Weights of a small transformer language model.
Size: 14 layers, width 256, 2 heads of 128, MLP 1024 GELU, 11.6M parameters.
Architecture: LayerNorm before each block, no position embeddings, biases, tied embeddings.
Training: a variant of Adam for these matrices, 310M tokens.
MLP neurons of a small language model. Each row is named by its layer, matrix (up: input weights; down: output weights) and neuron, and shows model dimensions 0-255. Each number is 500 + 25 x the weight over its row's rms, rounded and kept within 0 to 999. Numbers have three digits each.
After each neuron's rows, "fires after" lists the tokens most often just before its 100 highest values on Wikipedia text that the model never trained on.

L4.up779:512513475489504512498501527500524496506501499497487492506515511500549489504513479494504487533500508525511507485495496508490488454484538488499487522484459544466557511510505497542511520464475488456512492448533503504532513512479551525525508484523531454528453510534483484501479461492514507510502514482538492462494515513487481478507435460470516500499497518461497489524466493510525494522527524498495505493487486494556533505540500509460490530493525522525464493536512483472534500478495489466517475489486491478534513562486501525486516492481530516526502493499488494509527539436503517486488516500489484456503537489524509488545526520474431471485506485473483528481453465462517539491416530459530501477495463503475475499473514439545506514515540476506499455487524491537477523551453505
L4.down779:513511529490551519501539508427510475473470488509492473474452454538513511472494519505528515503560439467489514519472514531461476506510474481476505493483517506505526498518510502475499457510470495469482538509469483502512457509458478477509549502512533485465500473576507481489479457507521522499503487480545490497514472491508471497526466486517530482509470523497549546485488466532497559492500491518505495502505501522483497508467471522477474493496553494492518470499446489526519497507521520529518491505536496511486487476524488531508482477533501458518512510503493480488507540494505503546473468496465496467497518457550520494538501529515517470536524485493512529510514482499527503457508509493457496491558519544526505450461504518480487505454487534484526507515557493497490486478510543
fires after: "em", "m", " M", " m", "op", " P"

L3.up860:491512495538502483501487486464497488487475521481495506513492527504475496510487522461495508522486474546492524472500521504496526475546520518533497462507452477511489496512491503511512501468559494470470541508520483528514533537501516522509485471488493510458514484496492479534480496489534487475477479496450490506444490527488463509494524468465538516535528504525509494518515509530471502527465576495515500498478536468505507515524511480507459495513553470492495476509491512499509469508498492530483504480520514483553475516515454492528543459540516535522467497530465532544489471513502489522484515506487510487528533495544504466496449471507532445482535500461471475504481521494517518507489505472518503491473515489533499494539530446517534494524543550481497483433472504494482442508487577
L3.down860:517543488482482467538526503466531496482493508527468545526469477485539495435496496542459443485491494499507488506529502500505511496499504458521488498472438476512500510519505474500536460509499499512471544488540507521515524479522497514485525482520487491504497515501490474493465486472510546499523468502519514443450495500482470452483454530505518528510470493516536530541495491512504485520526490454484496504486497525497516539481491522540486510478495537426461522506493551512509513488498479521518470504502499447502490499520522446503491502488549510557451505472474499507490475493511447508474508509508459535530499511477521462521514490498515515446513493459499494510539462537563504494511486489510496496505504500538493486516491488546529472564523544462483502501521501498486496527528518
fires after: " v", " (", " de", " V", " m"

L3.up624:504483526522502432486524511486473483559483504513508517499486533446488480531506528486491469533458479496506512452515458511508489509489515494506496489472504514496449441514488495504522490502496547475461520546548490504517512539481554511503509505469500473518485499517499485529539514469527491508502427501442495466476526518483425501492518539510496468498532496504508472487535525520529493514509495519501498520483520473509551505507485486473482528489480488472482505515518482512520504546515519466457491457494522507520478518517480516436513500473539522512481472499490536492540508469476491536487470598469522496510504499487524507511483507483468482512501489487511479531483505519453477533479447477525525486483525526503512492509516490513517538532516504455477494486511514539478460507468493
L3.down624:493523444504487527485435444505502485496478465512504501500511539524475519481500493565536509521461517479495490518497493522535530519468548484494499501493473479485516488487498504550539499478534477492496477491494493503511477498513471465542506487486492500529518524467483492496499480517491518468447497543510528518522466500540514523502536521526500499527494461527473513494524512503464515497484476526504519539481510549520483506476533538498523516475453493524482487445464498543497528491526503527511503455508545479488472493442460509517527525497467500481458525507494521507459484538528483509500458466524498502499508508543518521481503497488506483465555481481539446497472474538485466545524565467477510481534497460516501514512489435508526512512499480468493538510473479516497494485471504
fires after: " (", " \"", "-"

L3.up758:484507484479457493466469501507510474519511495499490471486496514495493500509510495493488469503494484492487521512526524520514511476478540479442513506472521460459551440477471465534554540509545478488535511470556491479507532516528469531543501517519526506482486492504425518549455526561547498514439524483489504513484515508495491491534514483508507488500488482471494479502521499527480494512507521504529496452491501501493477514503503488532500474504527494465520508504530473489506475529472471527509524488515450482550469521553510508529483472510476535500489535431451509512507454487481490483519503485518472497486512525516492507554500554510528513472479503508513535497471455488495498518490520503501497493481526499503467453503504453540508494519507495495472567458488518524500520460525523
L3.down758:482487488471503472517511507465500522520511449505532512518489506493488508503521488486524536502480508535532511481473536516483511452479466497500540541509503489504468536439544540458513456463486546534482492524521472487492517501478534498505487487526502492495556441486528546490491479428503534502547469484519475508508517487498482458500486487522518492540495559500492483499517474511532485498491529494509498491515506520483508478486505554542483490504493533470501481497471525550518526485525457532502489478512509478523484473476468521490491500484518513527497475537491457506481552520497434530485533490475524491506542500527481476476491474513521496521479518513482477489479523475477528532537486500494530492506495452484452530464503505541513457489516480441469484541457496476510520536524508
fires after: " C", " T", " of", " in", " c"

L3.up145:514503523466490481535504474478505505462481501523522509544505526476470543508485495484492480553509492550474499492534504507540549461491503488506495502515497492462476499525499448516526528470486514499487515520558520533500536515506481500478487505490510498529474480497502466558473464457492456505514508474498508486461499523511475415490478540464539513476516500533508486484511494503512493541481537518504459494494529487507516539503503448494488534484508484541497502521472484485575510499468503529494507520496508492499511454523505490444467494564578518507451510549450473513505517475492469515504504524483467477484505466501512511537460508478492469493507540461466504525483536499493471503492508461538496514481533516485517518508490495493508538521483542459480497500512504495487470497500536
L3.down145:504514493511481505478492480493514493488521468510503480494523472516521512460523506493495509518517509470477535529552488479494474531451515501484517533493482471449519504562483502477509539496451481520476502530484492467532480481503486517556496463532474499519517500521493501515543485504518454463476530497497502513491478507518502457507499538573479484505490508546495508546471491503500509475504519521455511466527456527520487480477509517498509551518472465516529519496466543498503500500511497471493471423494559502516499529502505494473516526497533474508478474507494499507490506557541445548515482504519483532476498528464503510502507461465478456428517522513496485488524518502562526509531491468483483493514460490541492476458514494512507508513548523499514521452500458498496495469513511
fires after: " (", " M", " m", "M", "I", " \""

L3.up552:519500489514496479443512486477464486546482494520535513474505515485487489496521520501502471495482502543507504498503457494476511490536491494495523482511508544474451492534486508491477475560528526494460537503509456507503520517452508547497505474490513508461478478531542480516494497517549505504494474519475518493457536467521480484535527526530525494451494493481526517497499470518536475462491516526487486467467518512496513542497462482462497513517491524501497525522519512534508479504493494508521466484488457498503490484508495514434512505532510471474497508525484489511497553468509473545488474537476494512495472503523502504479420519505461521460522521532494474470485495530460498509505469482501520535463499495513498532497534479523580525529493478480449479507515551482456496543439521
L3.down552:488488492493491534485497457475516523535485533507471503537485476472514496514505518505486514542538513497486516468550430495507515499498467513486511497527482501509505509527481495516504494509500470511480469522458513488496500508526495477523518528493508479456497526455535482515529485466457527464485486498513487543479483470535536533488487504480494455535510518493502459509494482499496505528476521469473486498491526489493464538487493483483518527520506506487474491453491526493511522534545448513534499500510503520517441486549477499522499551555491578532500469505504539502463502519530515519512491485499486506486502495495465531479476472495560491490548504476472512510486515459526482534528501513484489549473577480482498507524478512565489489489456502520455530514499497480495460457528443
fires after: "S", " s", " (", " re", "ep", " mat"

L5.up868:481518509485517482449489543495527493471482472516512467513496510547498508516527481509561518499507463476512494512513489474485510476494535533502502506493497532480546489539485481550517556510494481490472455514495518493518522539465490459541470473531501502488535541510535479496464501507469480483485498504522524493507498493477452516517498486432516527476501514484489510495504497490541484548534560538516497477483485496490473490551525480498460533444495487526491493475482490500493500512518491451499450484511496505483485487476529508505509554512538530484506493465479491456478529491507543493559530482474516501527438491513517502469494488525495507453480470492452538506490500489461481496454470498510511502508545521515507502485511564523512488470498525506527510450481497473500473504460553
L5.down868:503512492479528497523529447506488515504500499507489512472524549475521453456492519499490489516472522489469489525477457496536487510524472484529512485459464507504481497490476540480472492521561489485540509477482533514495480481517488514469494512510512493495440451486467515530516482533512489496544515500479464541508522499474494451471497503545458491520497548519487482485530523486443512471507493486502526538465525513540472472493506526501533522528479530482479501515508529483500470478490491519532482557493488476557476462527461520510491461527464529488491478499548500507546509471515500512478504532511476479468565539462498449484473512495512522463507543523477506460488496528497494499525523508495510514508509461492495507510470474513553502512509513497495483553519520502498556513507438
fires after: "ro", "re", "ire", "er", " str", "r"

L5.up615:527510537500489478470455495482515493493475481503478462510481504453508478526516526522548500502500469540498469503482519504471507517544489536478487512440495456552481472502514483530520492490523559431510508516547490501462505519520470485486481519505517508490530514479479504533425475485526505505511473466447486505478498526529518512487528509540476510511510493509531501479514568519503557523517475532470505485498476476496506496480482471536504526497487507481525488494485483518516428521498471450503528464467498502520478503495514537523511490487490515467472508508491545487488485455491490495479549526480536477483526473505495537454489487483501475516511495476494528459539505504522449482469544511511486519529489467540494542494489522494474510471476490493495486495575487513494475540508503
L5.down615:480478463490562468464471535492511509561487530473517488477497502541536482508532492523492484476491495511506509493452482513573507548515486492518514474521493503465478508490472473445485543506505513546528510509475451482540467520533491538484489486499464493519501493475488483476531502536538469527509491563501503499522508520530543511522496557522478506473478539487525526546491484487533495444489520520513515501518461497495472497484524507526516519477493494490488494469498507513462490522473486464474512528499465481539499486493515490521485504476536521532493471515517484516499471511490512505561479501504560505543517509500500495515453502458502488471502561493489487483480552514488494507520489495448491502491525465463490477492476522517482523464506495490506496450472542456466506452493485
fires after: " St", " st", " C", " f", " ret", "r"

L5.up64:509558492489522480470496539472511514482472492478518547520500488505479540537501503520516496509477493479478548493477531460445454542479466492449510501496518540497524504452537506507483486495510542484430498513535505508528544471495499510522460518536513499496512480520463538480487515451491547509490497482468522484534512474508497466483522529520472520520525484533512474502493508513450477472565554476498472517496517500465515504494511466546445478488513493480461508518503517502509464485516502484513496522529453505497495528480542488533514468509477520490466499479500531476443500498499473512482465531501470480501505518525540497493498501503498487485516512432500495488567530488469520508479516507552494524488495423483502523519490479522525494509492487479516526471528508492484523497518508
L5.down64:522494481527474480463516479493508487515510577497508503485459503495493507544537432460493532471508532496508491498504516530471485491520506478547526481511512508490506507499491496461542501526524506515444496524506539494487477498508499481520491514490488480485568514473528537491528425504544472501507486485476484505469542522549483490505485477514485506485515508548502482506507542500490517471449480454483464483503520555532525541520530512550504505515513499537488494529482451525469502475472478515500500476484509472507488479506488546512522502486469507494520482516499475463523512561454494498512504496489524525537532473487507504499523469465483491487458437483506490547481495472478523490542483508477510491481525493447528469481496532514441506489495494508498492509489536478524479558498484
fires after: " st", "e", "ru", "te", "ve"

L6.up250:483493501551539516495506464479512453508510513521522460481508518529492490495514503435492468517502488520525533502510553501482436472485481484509493534495489510483484485493485509540507456542477510483509516519495480537488515488515523505512518513449487476460477494497490463545453460542487508500503493518490500494512502494448415451515526524530508528462501486503506512511466491487464522495476502509519476477523502472481512498519520498486517508481524488538504483514501508460500506573520531542527509520509468519512477519500421519476542527478479488525531502485522532524469525492536485442488497543505550483512520483515508484510534508504475471496484474436465525493508550475482503471463484495503511462508494488504498525471532512505513520487490490496493483486583531499513479508508503
L6.down250:520468504478435498494490503518495476506478496482502465527504514480484499527479494489543516535518497520519512494532544527468538531533503520508492508489502491474574478498513495479511473474544526469476469520492471502534482508428492487475484508493462512542492456500500493521546449500481533491499460487546482500487513491542526524560481491508484524539473506537504487465505491528480512468474502509554523511528479490492479510515485507503502500479483441497515546442506525533466487509454530520506525474519495477537507490496479511495468514493482487471517525479493484494539459521491516524478511519498491548508529502505463535500473515519510513477476495518524501475484450455497461493522513523503445502464455479464484484522494535515504503513523451544506519522476550535538497513480472
fires after: " S", " s", " M", " J", " m"

L4.up552:490514511502503490484488535478486509494485534503543479537513511548540527546476483493497527480464504486501483496510498468460556507504551543519493510478505464487463486486497540510493534529516535464523495552474512533479490453462521492490497509509517446510518515513438514517536500482501491535473525530485459530490464479503487494474507491522472506528549479507493485497469544474474499534490566527495489515504477473478521499502469488535479524447481489501514481496460509459505504529536488500487446492531532496514511519523546501515546473470545522492482521487491519460535497490472483489487448495533457459467452509523480514527530515512507496528504521502494488518566506486501468491478493537541505543473491496514506480513513510508495506467514511446512529483523518485501451505483514
L4.down552:495507473507487480481545505426514547503521533472473518507444523516574529493533490466494509504496499472485482490519456526528433482458476488518511496489487508505498534514485515486459513518505482480480479489493510495520496494511463450515540451477492535476505479463510526542476491513479478437457469464475556492501506509510500512498519485501548531498504546509489484526482508472473531552494489467476492470519504518510465525502496503498468481456475490504525494512489475521484509514517496513484545496473476540472455497539480456519464547518498507547521493491537528510478476505474513536532502499477494505541503537496548524482537539523515489468510487499512478469520522458543485516494499489533471488525521498480501468512536500555516465516507486497494508483484527500467487495519507
fires after: " Be", "re", "ie", "e", "ru", "ow"

L5.up519:540482482507512493470511493489500500492534515534482499490511499463508466512527514440490524493472500549529510473500517497504476457496530502541497498508516528519502505494508460519486491517521477510489528530459508474501498460491526534500481470522482469446525459479487465496480489464463535485478455531463502505493519467481404536525495484480482536535510504500538511490511524476525519511454468493482476499476489464519500506470483489513499481481510483521488501506436524416532514514536499485491496503487482501536541517546462504496558496493515524521547489536502533474521505446512492499504459514520503454526499533499494499477511508511513510502504484493525488493511523529504505508498536470476512479452485443548461487477494495518515469499519514474529506502531501561501504462523543
L5.down519:485486489488526491479517514472528463507488486486527477497489535499496511483493522511525477487555492489479497495518539554524483524499496526472515524500495524517509476516492495446511502485441533484558472469530477518528483502528484478496527564480556500507473470489499448499485518509526480499492485491528474522496518538521520480504509465483543500495449513519466505572482486534469501536531476498534486532505490483488488525500500494447481487508498496501494528482482480517472493518473491485521496516532484498529555491479454459502481511462508540464513498457505501506508513529469488466470511504507499517470499489559451545516484477465511504469530472475574486522516506496478531504451523522521501541472481477501509464495531471472492511546495551550459485483487515488507466503522496
fires after: "o", "a", "el", "u", "ol", "r"

L5.up146:482499539485531492477479471483534508467466493477483491499472537485523490518500476517487512505502447517499516530492504502499529490496475516484500473483465509515487480463503521543504469474499503517526498552530496532522523538508475502503465512545513519472493471499479467501516503564466481473473457460491531537497493502481518513468473435522462533490528479520530504479506508500487504484516511524513483475504515472520477527472498501552423497498540528516487523524509537473505481512520477510488481517512508538495501531467507499501538516474498494486516561537529503495523508516512482515501485475516455475492501498509535511489555464505481491432543471405497477538502479516525529520454485497490510497528517531515495470463481466502535542499465493488546465467503498507501500463523535
L5.down146:508528506546460479474471518463499565517492518519505482499526548486493500489467473542506446464497516501477568511474533545500539484517484500506479501539492526461519511529494478484515475482504505491527468527517515498502469509509515483526505482491526486476547502498499473508445521512522461509512467501524523497510526493476484505476477506443484471497479524500519517523504516511510480529496554438487522525463508481505505486509503544492516456496445542488497505496483465520501493546502483481517527492495470529479500481509513483501450459518507523488429483498488518536550489487513481493486538496497507526451517523550541463482503512505499462454524500527495476524503527515483536480508536529499508464486480511518468479485509490494497510524481554413479479500510516491506469502530480
fires after: "el", "il", " Phil", "al", "ict"

L6.up127:525525500514532478561502460474535470514500470482488483522505504523465510503519482496508487521486498492535505503508495507525506517485533484499473506510534482430571526533585507511534475486499481497485485483530517468521503504499483533544477478479531460521495491465463441485493490540492510491486476475481459502499568469496472487433474510517487521517502509477498466519499463507536547471532507544513478466473516487509458542494454548524496485466481545514500472542439497483544497512526533485510479467497486520483456510508468509497475495537511510527496505508503519506500478489529524514494501513504499479461521448538502503493525502510470486489502472474478520545513510496501485503480514489489522473513518530531463508476506509559525534518528517489482514507505487512505491477489546
L6.down127:520497529469509528491472516427511467507489460491494488532510495487513527484469496471522470531450467521497499451492506460507499467500455520494504559519571521491498509510490509466500458507478467505496498519509496499495492461503530499482519463536522475482528480458476511489484478511528485496508493491500533515502504493510486478494555488541525508471461528461503475538518453514481513521525507492442529501508517551520536506503470488517525518529483497489521508494445520531509529524476484437514509488475482537517477483485471505513482514467510511497504510474532565500511499514516519484443472514520461508503497551529499499494503484516506491524517529536491499541522527472546526447491472471460497479524475497493509505489509505484528462481550520483481463520496534550494508499549539
fires after: " al", " am", " M", "yl", " Al", " m"

L6.up106:486523500527559491489510506508481499467473503512493445542526531496499471473489462490523494528516475506458487480495509487455509506531537457493497493513476495476494507504460463504545507537515455525471490529498489490496463511537539513467536491541518464481484506542466491558495511512504505500514479536520522498482482530469503503518528497509494488486506513504522528547451512535506491487501508471488492493494500476528512514493517491509457508483513496507506503497502499500503467529534510487465463481488472506488504490490490490516493549518481495545462493504513545534487515485507433470510433511557484483524507502514534499498511487511428506474497518468452526516525492487500538505509500535501502484446535437464529469518517473544563506520511461501484576485524500496494497535465467
L6.down106:517495463490503516473487503492504530492520468494478540500479438465477489471486542517546521510537470488506522497511502455531475510488468505470508522490508512508478463487546500433481476514493473533461508472485480468463524472495475492501474561497469486536505534492567525477514486474496536517485527512549515456467572457575504488476502482493525511495538527496527484484565500497481487538525501509496508500524558478486494512485468523486493526541486488504541537461495529524457517513482505533459526488500517532509487515477521482491498511482515492478526500502474492491503483514524539530481539492510511509504510504510494477533462464491511488490542501491509456454451506506513503441484490523534510506479517537503480489486515536509482481518508503493492494490482522483529465463513507
fires after: " s", " S", "\n\n", " (", " \""

L4.up763:491502498544537472468531499474501472493482508484492493521492507505536529550521465510519467464466484487481506522555489478488500501556490526523542504478500491473471494489486533518489512545517530487517487487494414539496504480473501508507455489512517491486513502482492490525478499488455541527466473518505510495485531456495487522477534501490489523525506505532505554505440506482493479535460512519487496503493470489513530491457531472522477499484524475473509550497440533511484501498469446491453489514557512496529511448476515479520474475502503523521530524474492502470479444493476499509492493509478536530532466486519513547490518536521496524484520519468472464491503531473490502480516511527510517500495516511479485478508558498543482546438539527488481514510536505504499478456505518
L4.down763:506485520495541496507508476500502505469523506487517507511534491490534513475468509494472496535469503498487523457482506488502468506529427488500509524520476512520525515440502526476485529486558500515507493443446525515489559508551507515508448462499491514489487499485500493531481533526533496477555496463487473432495504466497516464517458487500529511446495514475481447492518476436477456458505496475530513492487533511505522513517569458519525490500504514494507554452518492539482474505523530477525538490467502502529475511530523482495539521489523488485470518495501539522499510516494492510542499458497508475505459492534516509531497510527520520502504477501488493485515540530518484507479521531485463514528474481485486503475467487504480473522526549508490461463496465509486535514499511
fires after: "ecut", " bro", " Fran", "e", "ie"

L4.up862:514533525516476492477504592469490468491484491480482490516526513495502511510476500518509502508481437450485524523518507478498491515503476519480450487485482498485502485524491480519491509540497554476476522564535482490512477519472529532533460506491534521487501535498503523520482466492500508473539521446489520456498525505529504517514498524501528483509494494513490453514498525493483467464520558520459486465481477460552511512469539472513483517474475547479455520530487498522523497494504508479504513509501559513479493470519525552542493530495503545482502554499508512466472494454528439515510507557510478460496516453511489505497511528485509503514536493459497506474492496484474538449495504488506457524496514486486499513514466522546507466505504513475517502476523491485461478493479526
L4.down862:534525489475440488485544525457499472511506544508456502486498486490474508481479489518531512485475490469508481524509541497506507486513505466490547477531559456482476487475519518492470519501501515470514495526466485531520526497490502490520532512512513522527500567488509493490489465516473513478498484469495511534501502502497517541505503477529462520488522537473487486512529540501503520474489470494533504520517454491506485499485454505533498480476523529533466498491488481531493530538510467478475514475549481487495527509514534519560508534481488488474509504509468479526460488441471466503514475538471509492531474514494571538493490508471497485479531502491484448474522493465473522489534502471507481494522529463497486527515474524531448542563492516576501475529451487490484506491509494
fires after: " st", "ra", " St", "ru", "-", "ro"

L3.up632:496510485507469480514464497487498472530536542490503480498499500494494480507460514472494473480492482495428542490499522506527471506503478526484499479489470554518512467475464497510501497505517502487527530471562506515497511525514501542535528478495547503521492478518487504530519513480524511524532538485475465495499545492493487523520499483464505483489513492508520467497503533543482495493478504499483460507491495462477476511523466507481490492504478495480459486508551469507521449482437508509493455574486486512540505541533536506490495508523473526507506527476485508492489541491493520417490513508471463499515512510498469475502399510440512482527511545459521507545507500496502521508472464488558494519488524538518498538530521512499482505481535537511480462503533483493505518532500498
L3.down632:495493473501529470472492483431484525500504475492519512501475464498529508504541496497499448534486502515512493511520534478507494485499497501496530506519491449533509513518490502469520460478482488535500455490485501484470503518501518487498502524516466470489482510498534543459475533473506482444495480538531514512494458492541499480518464528539520468513464524469481486537491498529511501501515520515485550476495505509528494438470480502462517534481488510498535475538461477487470513515522526480487497453527505471497516471512461489523522512483512475507482477552513468529502492545532484547545489494489516506482532507521489537521556491559538521486552464518520501499524474476527522478495534488482484480550488486415503487509524469504526514525494505507471492484499438487510467493476544
fires after: " ", " t", " c", " p", " f", " T"

L3.up946:514540478489474460499498473474460504496535477495522475522526489479508472514518509479515466488502497479470542522482492515503475511484499459533495518504476515498507510458526516484489488490533535493439529518478512487481504513549492528540496515482529487489462469524499489502511522513538466472492475539456528494456520502460500497526484513479451494511483594529499498526509485487479442483439501488510510466477533518529501458493468519462501548498526520461542501502508500457541461518479485496487487495515511507482487512468503492462532446535517512478493478522492528507537546535541499483489516540471489463457502516496486519505490519522545507507533505496525517516561498505508502528455496487511510499498482524496535480499513471496484506524564526450495523513527476492499470494493553
L3.down946:495492496515535539500503479552491492526506491455485500503504505521502500505480509496515543527475498454540510498530532476436518493523517491454488500475453453522515562481522544488506545477484473541498515479479506504465501480510527513526505480502468531513497489518505508490479503503491454425517518474475531490496477478472497482479488496518488496503471438497510522478442497509542545467505502530486543549520461487516505471513470504546502497525528491504502467504483528507475518525526462543527488533537489510506517497516503498555478528540479542509508539473458505536487470481461465476496484461523515484546501512530498498536494491533460471482506506482481510531476472510541525520504518501460522473520509457475469472476479477475536519492487494514481492488465495489534542502493514
fires after: " ", " (", " who", " to", ","

L3.up525:492504474479510469508470517470518467556523477516529483533504515485488460485515484481488464532523474531510517497501459498520471489443487468527488550528461507510491467484500495506506505510524502480480522538482480488439515519530513560505527496474536503429507498528510474486513508457509472496523488575433510473453516536483462476509519525481510502540508517517515525552538507505533460457471527477532513494470527475547502485536508524512519506459489460469508474504515519494526488525491494460484484484519500510505478521535524529488516493508507541528504496480491492519549493503487511468495488481455476504477503545500482487499481546527477479528540529494514489536514516519527494511450443497489499465496479501497519502509549508478505480496555541481493503484495475518475487510510505
L3.down525:533536475514466507475528474552483522454490502460521506455539517508482499473509501517491565447493508452509504485523512468475499500543488521441530458499493462498540519495494529527508499508481471499514484461483505476470483498499528486508527530513449495520497485481475512482496522503485492477467528501533496500499532491481524535499487529529456509493506442493500457508488472518477540494523473526472522515505487491467457486491539504514544483509482530515504490488479473519495496460536503560511514485531471521480478528508514507527502497494454525480477557496532531527498500465476543502468500455526495496500525490503489528509504448526523485488513498481507494455477503552539493483547520498475486531577517502496523473490457508513521568473482467522503482508487520498527501483486479
fires after: " (", " He", " |"

L6.up817:482540511498489521466422484490516506492477539497488478517551526514492546511502495522533521485520494457485477513542507514476537500545527464522501479471481502466526505497489518523497512474462484506523494512516507528492491473501474502496474463476467481518527485533491490467501530527437463510441503476523550471501512493480514462462499490513495526521505475460502479493491456502480507506528477542519474520521476518496490520498547504551482505473491469515507486560488548484479506480529468522534487527561482535495490484521477489448497503533504530517476511493455498499490492501512510519511482498492519538488496505496500586489496529478493479500493514471515506522484516505456554561507557481508467489508537519518479488462502445496518496504463515503481488458507476476500498516517457
L6.down817:533547501544494476484534514449509505524508455526459465514447523504472445538456492551495502495464534479497486460483481462518509493472493548544471522504497563553490508503475495508501504499508505535465527461553520511451483497473521542475505486508479454497472466510498484545505489513501508479496501481517471499529506498500463488518539474477531526515491534501515495508469505485491514482495504472502501468493521496539518497488534468505459518506486504466480495516503453508488510499486518450483530527439478536516534459511535517522462538509475528500512548529512475485496522466495551499486548492527522523486502529533515423493482481472486488499518469512484530482479489530493497507505489528494520515483536454481499479507515486502530507488490527494479482509515506493481513470545515
fires after: ".", "el", " Phil", "il"

L3.up866:522509495491562474479527524474475484537480547534467507563486497459500546494510467467505479526483469471465470509524511480519485511511481511491525507513510498481503483489489483499523512456525510514483523483510491521511489507510492497512513483511510490534488514525514504548473480488555468481509494465493475488502523524504451497510497510433525504453504486500493483505492516510492502565483522510500510515481523499434506516519499493447487501511450488513493451502498471461522466556484490454491470528490525493536515520529527498458502513486552521523482488488506481499520541472474502473523491515521517483557489527509524473518504515484440462515530504463493480537563502511502510535505457477520464465475514506472526537533501456489492548506515479459461456527494518478499483506469530
L3.down866:505471463541480468534508478505502531457501501508483544444509485518480492479500508520512494517502562472535563530575479518528466481493483501526470502497489465512528478537534497532490483497470468524517453516537501453489517509473477486542505493496458513513461470472539500474487509482503500448485527558500493514532476514537521522490472489494471536530513482542506486489473457494501516459496528471497485460516489533530491540492519498498507513465489463529493544493497493535460475492500571508498483477543497507499476508445469506473521510492472511469495507552558493488481475535533455534454459511484501514489511497490480551491511521523513553485515489509535491473508500473498473506485524484491498509497487501506535530482536479491526493520495487486508512498503484520482503480515494
fires after: " (", " d", "-", " D", " includ"

L4.up784:527516525541513460448490515489494506498447527528484495553519518485513542517516536517495464496510468492523556465512477439525482510524506487485477486529505537503498456524456504485498485488525519469476516502544452490545552470516515493508497525496492489483445477514510467510520478514535478495508471471500500484485510489535479464515481526530495488525502507525495474537476552473504498483541514450498461530489534494526539537490517494477490519499496538497483527511510507495500492509462514480502441524562514488509530504484487485469543524515517582513503472528478516507465488482477450499472484495504488493505483515507501488492504519523499492503509467472526498523489483501491546514513516416488505510477499504498520505484486516502537528500450496474458530479464497527516483515437493
L4.down784:515455476503551481531501523610537526505519499533493501527487464479520507473495437503444483516487488502462496503488489476470573510489510500509498485547493486501471499489507468519518529467513514507490485524520513500468521495476497510519519474496483524499495528489482472501479527496525528499513471510506504503498490496487506516429465558485551452488519479515502500530511537501473513472501489484513562515508465535473468505504506517500513545473447533482506541435478503507459515502481525485494483459530515477523400460513500483508518509522503502486489493508491502513493524510525465517527452480524490474501507554508481512488501492508481477505517501481497485495524507514517510513507561480476476534503542504494512497513468488493512519518516467481490519504491514525464480463486488
fires after: "==", "===", "-", "\n\n", " ==", " \""

L3.up832:497544530510524442501473505482484451492504510523450463512519512520462534508521513499504506512512457493477515494524504486514527495512487484492486500511477504525463421541486452510537559511514560497494476547521480489495525513519475535471502457478542464523502517552488496527502512508496496509526453509464505484435508528522498526525492522471525474507558547520510476524497533497520457562489497496470509519486537489475525514538484498495500531493505527493498477510511531498528515534478483490460479484502521481502489467523538507428503509507489514521512504488499506512470506464494493490512509528462503483523512563492505497491494518516523497485521529485486511555476466496475520568491495482497478478482502478496495522474514521481513508483511511456451473465474537501517453483490523
L3.down832:488477534478500495488500523538520494506516468480510491471559537536508493505503478518521504513444516504520498533486498530538489474479459508512507486528478459493475530499511505498533460475500451514514473475470508499492493507527516526519523518478426513490471507468472533506513516480495499453488555518490517521536484463495531470435473508510472473491525457531464520526466449546513544486499472485517518479501494516563460484476497508486480534487452459509512542479450528523519509474512520475503502469493455469516476487499482474532516497532464487514491510531489498521540518501515483526479478456514476514490510531537480535555561470500537489509531510484521525495510471508509524544483547505490536513477464500495466508509492499502492499501501508485529506490495498506463509501468454
fires after: " \"", " (", "=="

L4.up125:489512518490499466485553486475538497479514459495534495469547488516509500533522477455479485481472525508521475498515474495494488445514541515513513496501509473458547504472502508485526472489517535524492540492463525519493462543488535508517479496511502508475500481470455479507469519514445460485477520528464493497511533538480495513491524480497484521519505448497497510555516494486522508521456493472437491489519501503480473489516483506542500518484545481528537496515494499516535514510513456502491501472507493520476481481550525541540514442541509487495523509495465562481504497489512517485493469523469542462465520533476495475540524485514532506524526466528484520502508510502490473494478454520558493495490501463523471478522514479489472493487551478498514494521559508505511480498518575
L4.down125:473526495497452457515523485406504504515525455489513516512483530521505515450519489532520485471542493485513503506501496508521474495513544498504494533508495516492458452504471497528503478470517481463482480480492497495533478464471503512497527534507532476483508513538450500466504514542508487503527506506498526499517504541497498489518483502547496513514484491521496526484536532492531471510473460491522457485475495464494499489491479512490462499506502490527482491512500539492476535497434493502550484511510534507508481469505452472492484509538513496516479499463542481506492537463553506433531530498538428536509486503460506488489519502508523525464496461530486501493525485481473516542501522451501501523519489497526444506494487502518481451503540519501519578507502521539499483526512534
fires after: " de", "u", "r", " El", "ri"